Weights of a small GPT-style language model, trained from scratch on English Wikipedia.
Architecture: RMSNorm before each block, rotary positions, no biases in attention or MLP, untied embeddings, normalized queries and keys, capped logits.
Training: a variant of Muon for these matrices, 1076M tokens, 8642 steps.
MLP neurons of a small language model. Each row is named by its layer, matrix (gate and up: input weights) and neuron, and shows model dimensions 592-687. Each number is 50 + 15 x the weight over its row's rms, rounded and kept within 0 to 99. A neuron's up and down rows have the sign that makes its largest values positive.
After each neuron's rows is what it responds to, as a language model described it from the Wikipedia text at the highest values.

L5.gate1413:48 79 53 69 45 30 29 46 51 83 33 74 26 68 42 54 57 43 42 71 47 45 64 41 64 60 66 41 63 55 55 42 30 25 47 25 55 63 35 60 66 50 46 70 60 54 64 37 36 50 58 42 68 48 47 56 54 54 60 53 81 62 46 71 59 64 37 64 69 37 49 60 10 38 51 64 59 62 40 57 33 63 49 67 61 60 78 40 37 59 63 56 44 47 37 60
L5.up1413:57 48 59 62 43 45 60 64 32 29 39 70 45 62 89 54 33 48 50 55 73 34 71 51 39 53 69 68 62 53 35 45 44 31 43 32 38 55 34 54 57 71 56 59 65 52 49 55 48 49 41 35 62 68 60 55 28 30 28 27 53 52 78 51 49 45 52 54 47 75 52 51 45 58 50 42 47 47 78 54 28 23 91 50 66 20 54 52 64 39 55 76 52 37 70 48
Description: Fires on the first token of a capitalized word, mostly month names or abbreviations in dates and tables (Jan, Jun, April 7), also word-initial pieces like Jul(ius), S(MILES), Jan(ata).

L5.gate1540:32 58 52 52 34 44 36 59 49 50 44 42 49 31 47 77 72 23 48 78 80 62 67 36 67 35 63 78 29 47 29 16 32 74 99 58 63 58 56 54 51 33 50 59 53 55 37 26 49 53 31 41 57 50 68 74 51 33 41 62 54 59 36 43 57 50 56 40 48 37 54 64 61 78 57 32 60 53 73 25 42 59 24 39 36 49 83 73 56 50 48 53 40 37 35 40
L5.up1540:33 32 31 59 19 64 30 69 69 53 43 53 22 57 41 61 33 39 20 38 83 86 49 53 54 38 58 33 45 32 49 78 41 32 64 15 34 47 48 29 41 74 60 44 74 65 62 68 28 37 43 52 58 26 59 39 68 37 23 64 51 36 44 68 82 09 61 63 49 66 38 32 48 85 81 69 34 53 35 29 73 55 40 30 31 28 62 27 65 42 70 75 56 47 29 83
Description: The second token of a capitalized abbreviation, code or name split into pieces, usually a single letter, e.g. K-L, KV(WM), KW(IC), RDS.

L4.gate0:64 43 46 40 64 36 49 44 53 58 34 47 28 57 48 73 65 38 56 47 53 39 61 46 50 21 46 41 51 60 41 66 39 37 45 19 56 60 65 46 50 59 65 80 48 44 75 31 73 64 47 26 60 68 70 58 72 28 69 41 46 24 50 53 42 32 60 54 56 58 33 43 56 27 70 54 38 71 57 62 55 71 41 32 57 65 56 38 57 63 85 50 45 49 58 69
L4.up0:87 39 41 18 36 57 45 60 56 69 33 72 62 45 47 70 39 17 53 39 47 49 67 67 50 22 47 37 33 56 57 28 61 60 80 42 51 55 85 39 40 64 23 48 81 50 40 61 71 52 54 30 48 55 49 29 49 55 57 50 53 74 24 53 60 43 53 49 35 77 50 48 36 55 69 53 54 43 46 50 41 67 59 45 54 55 37 48 50 52 62 28 64 66 39 68
Description: Plural noun tokens or their final plural suffix (-s, -es, -ions, -ies) in running prose, such as boards, festivals, schools, treaties.

L5.gate380:49 71 27 64 76 31 55 92 63 77 67 33 28 80 52 55 59 66 47 28 51 37 48 61 72 62 39 53 48 40 27 67 63 74 52 78 33 65 50 66 22 33 47 50 66 42 40 64 67 62 43 38 50 58 65 48 54 73 05 38 37 71 61 52 38 40 51 40 37 48 39 54 52 57 56 35 65 44 24 26 45 59 49 38 40 29 53 52 41 66 45 48 74 49 73 54
L5.up380:42 38 70 41 63 56 59 31 56 62 49 46 43 53 29 64 41 55 55 27 53 59 66 50 54 54 35 63 56 38 69 46 60 78 58 84 53 64 60 29 72 46 35 56 72 58 35 42 78 84 49 76 70 57 54 65 38 45 34 27 79 68 58 40 48 71 71 52 30 51 35 35 16 56 60 52 41 50 56 20 69 63 47 52 67 36 49 22 72 57 60 41 30 34 60 65
Description: Generic nouns for a work or medium (programme, series, film, book, novel, newspaper) placed just before the work's proper title, e.g. "the ITC series The Prisoner".

L3.gate1554:43 34 61 29 68 44 50 45 58 63 14 31 53 50 22 41 79 47 29 75 54 54 68 39 50 62 51 52 67 53 59 17 45 37 46 61 47 67 48 24 37 82 66 39 26 41 42 41 48 38 80 73 42 58 46 32 42 11 36 56 47 41 59 40 53 67 54 50 78 90 46 50 52 14 37 46 50 36 56 46 36 48 62 73 56 68 32 41 57 88 74 43 59 59 55 20
L3.up1554:10 34 46 46 26 54 71 49 71 46 55 56 72 40 61 28 60 49 35 71 73 77 47 42 61 59 48 57 25 52 36 37 29 37 65 70 33 54 68 48 42 50 71 58 22 59 51 47 62 66 54 53 33 64 55 57 51 43 41 42 64 73 61 51 38 38 41 39 71 58 37 46 68 30 72 49 52 22 51 61 50 65 74 85 75 57 51 64 45 42 37 18 25 53 70 42
Description: Later capital letters or digits inside acronyms, codes and abbreviations, often in tables or infoboxes, e.g. KAG, EZLN, WDCA, DUP.

L5.gate1733:36 44 45 51 57 65 33 84 35 39 64 57 45 59 55 12 28 51 40 57 41 63 52 55 61 53 44 51 75 45 47 47 48 56 41 42 68 55 46 55 60 60 41 44 37 83 34 46 61 32 69 62 49 50 51 75 30 40 62 55 62 39 38 66 55 27 32 57 31 35 54 63 49 35 62 72 81 51 34 70 29 54 76 47 79 11 46 41 58 53 54 45 63 41 75 50
L5.up1733:79 53 51 50 46 51 39 38 55 52 45 55 49 56 43 40 31 57 13 40 48 43 41 42 47 50 62 36 48 48 53 07 52 37 41 24 53 43 46 42 62 52 27 60 73 60 74 50 58 54 58 66 73 52 47 75 55 46 44 47 59 49 34 41 31 34 45 79 48 50 58 46 31 36 48 39 74 59 47 74 79 58 59 65 58 59 41 60 48 61 70 52 40 47 54 53
Description: Fires at points where new material begins: opening quote marks before a quotation, such as said, "It is..., and paragraph-ending periods or table-row ends before a heading or new paragraph.

L4.gate1572:52 78 17 53 52 40 54 51 42 68 48 47 59 50 52 32 57 31 56 26 54 24 74 33 46 35 28 51 39 43 60 72 65 15 58 42 57 12 46 38 54 50 69 54 37 69 41 44 39 46 49 24 34 53 50 49 48 56 40 67 14 28 60 50 33 21 73 41 43 29 40 62 47 44 12 58 52 27 68 35 38 50 44 44 48 60 60 53 89 59 33 33 60 30 29 54
L4.up1572:21 52 49 50 70 69 63 40 40 35 49 68 46 56 47 18 62 52 31 48 40 59 54 34 45 66 53 40 54 44 49 56 07 53 70 53 27 41 47 47 47 46 39 39 75 37 60 38 42 67 59 36 57 39 59 52 64 51 68 19 79 49 66 73 37 45 45 86 36 36 50 48 70 29 53 48 52 50 56 57 48 70 78 53 36 44 48 57 71 36 61 36 39 30 52 32
Description: Closing slash after a language code in article-opening pronunciations, as in (/fr/ and (/de/, plus mid-word pieces of foreign names like Ljubljana, Paasikivi.

L3.gate1233:63 50 29 32 49 39 57 29 55 58 45 51 20 63 65 50 36 48 56 41 50 35 34 32 60 33 56 31 51 49 43 17 36 26 29 39 36 60 34 61 71 43 74 64 59 60 46 64 29 54 53 68 73 63 71 32 60 42 43 47 38 38 67 48 36 29 69 38 65 58 56 46 58 23 70 30 46 46 46 52 23 50 52 56 35 07 81 50 72 28 14 36 47 40 81 40
L3.up1233:42 27 43 91 60 47 58 37 59 87 53 45 40 31 56 65 34 42 37 55 36 51 36 38 36 25 35 30 74 30 42 52 50 61 66 79 49 35 49 71 56 56 93 43 58 53 33 50 43 58 38 63 45 68 76 46 20 68 51 31 35 30 76 75 27 39 60 53 42 40 71 70 28 36 42 32 49 27 35 51 33 79 41 53 54 51 73 57 50 39 26 59 45 63 42 52
Description: Middle or ending subword pieces inside proper names and uncommon words, often foreign, such as Einar-as, Avet-ran-a, Im-ran, sup-ram-olecular.

L3.gate445:34 41 46 66 53 65 62 67 50 52 29 50 29 41 53 56 27 40 38 60 33 43 58 41 76 75 49 54 42 48 29 40 45 61 43 42 42 77 32 59 56 70 46 37 51 40 65 55 47 43 50 31 69 58 40 62 45 83 61 45 60 20 53 60 39 56 61 44 47 49 58 52 44 45 59 40 60 32 38 49 54 37 53 66 75 78 57 65 53 24 62 51 45 37 37 50
L3.up445:39 45 59 47 41 47 37 60 44 30 45 58 35 25 49 55 52 56 50 58 43 78 64 68 66 61 46 57 47 53 39 36 63 51 51 13 54 79 63 60 61 48 52 46 39 65 54 68 23 47 40 49 48 74 39 41 40 47 68 35 92 48 62 67 57 45 53 67 53 56 54 38 61 50 64 59 26 32 67 38 85 26 43 57 89 57 60 66 49 52 77 40 46 36 26 59
Description: Closing punctuation and line breaks that end a sentence, list item or table row, such as a final period before a new paragraph, or a closing quote or pipe.

L4.gate930:51 71 50 63 14 36 48 60 55 60 54 66 53 64 69 41 43 41 55 74 78 25 63 51 33 51 61 36 64 21 41 40 21 68 33 35 50 41 36 59 33 42 36 62 62 38 50 68 66 55 26 78 45 43 84 50 36 51 69 36 34 78 68 63 38 47 48 58 41 16 60 62 69 63 55 37 52 36 72 64 76 50 40 33 68 31 54 61 38 36 26 51 57 37 59 47
L4.up930:36 44 53 55 68 20 61 13 48 51 38 34 47 35 61 58 47 63 43 37 34 43 86 66 41 47 55 39 60 39 56 59 55 61 37 44 54 74 59 62 46 40 40 65 51 52 48 50 35 44 56 54 56 33 59 58 41 38 04 53 50 47 84 59 23 53 64 44 36 69 66 58 84 69 30 43 49 66 70 46 51 58 24 33 45 35 61 74 32 31 26 47 64 55 64 49
Description: Word pieces in the middle of multi-token proper names, titles and rare words, such as Harper-C-ollins, Charal-amp-opoulos and Roughn-ec-ks, plus month names in tables and dates (Jul, May), often in table cells after "|".

L5.gate914:47 38 47 70 61 36 21 76 33 47 47 29 63 44 51 29 50 53 58 49 60 50 64 54 61 31 49 70 52 54 39 33 38 55 31 43 47 41 64 51 39 59 64 55 65 49 79 38 47 33 55 58 19 56 41 88 48 45 55 60 42 56 45 65 51 35 08 68 45 62 46 50 63 39 45 34 39 59 51 49 45 63 42 53 50 35 44 66 60 52 62 48 56 29 44 49
L5.up914:40 37 59 44 27 44 65 32 64 37 36 32 41 34 32 81 32 50 52 61 55 86 20 22 51 48 37 67 38 58 61 53 63 42 47 33 68 59 40 42 40 57 79 72 58 63 64 56 16 60 53 77 54 75 46 68 52 51 45 69 55 59 80 41 62 62 48 91 42 45 40 40 55 61 45 48 61 66 34 45 55 55 61 69 67 45 49 38 49 60 68 58 67 61 84 50
Description: Inner word pieces of proper names and rare words in lists and tables (Kilm-arn-ock, Chass-is, Sem-en-ov), plus the slash in stub pronunciations like (/fr/ and Bodø/Glimt.

L4.gate205:42 76 48 46 54 74 42 58 57 77 22 67 29 72 51 70 40 53 52 52 58 44 48 53 75 72 59 73 70 35 35 45 42 30 34 68 72 78 43 26 50 52 51 47 42 42 47 19 70 63 66 51 28 58 35 53 43 32 61 72 62 37 77 45 52 37 55 49 67 49 59 34 68 52 38 61 47 41 77 51 27 46 76 46 43 62 68 75 31 22 31 56 54 48 55 39
L4.up205:59 65 64 36 48 06 73 38 32 59 32 31 54 76 77 48 65 31 49 69 34 58 48 66 44 54 45 46 38 57 54 64 50 33 57 37 54 58 61 47 48 34 40 74 33 41 45 55 47 60 75 57 45 48 68 56 49 41 72 31 79 83 43 59 45 60 70 37 57 30 56 75 36 49 92 23 49 52 50 47 79 57 44 50 29 46 19 43 47 43 39 59 37 53 66 42
Description: Opening quotation marks after said, or a colon, that introduce a direct quote (said, "The…), plus final year digits or commas in "In 2015," openers.

L3.gate1173:30 53 73 83 43 58 36 58 55 37 33 49 58 53 63 47 56 48 64 36 75 42 68 46 39 51 49 63 42 31 39 43 78 36 52 42 32 60 47 39 39 62 50 61 34 52 58 44 31 75 52 59 49 56 37 49 25 65 51 27 57 46 44 56 36 75 34 54 69 48 42 66 47 36 69 22 54 71 51 31 58 47 86 48 54 34 73 47 59 60 52 49 56 52 43 57
L3.up1173:51 69 60 54 49 38 29 53 73 46 61 22 32 59 45 58 37 59 51 47 46 52 73 37 53 61 36 56 48 22 17 61 82 22 56 32 38 67 39 55 65 55 51 61 55 40 55 49 32 54 38 59 47 72 35 47 44 60 41 29 43 74 27 46 45 72 44 62 76 53 64 63 46 50 68 53 46 57 64 12 48 25 50 58 45 46 85 55 70 66 46 53 45 45 68 35
Description: Words for writing, publishing and media production, often word-final pieces: screenwriting, magazines, write, series, produced, documentaries, publications.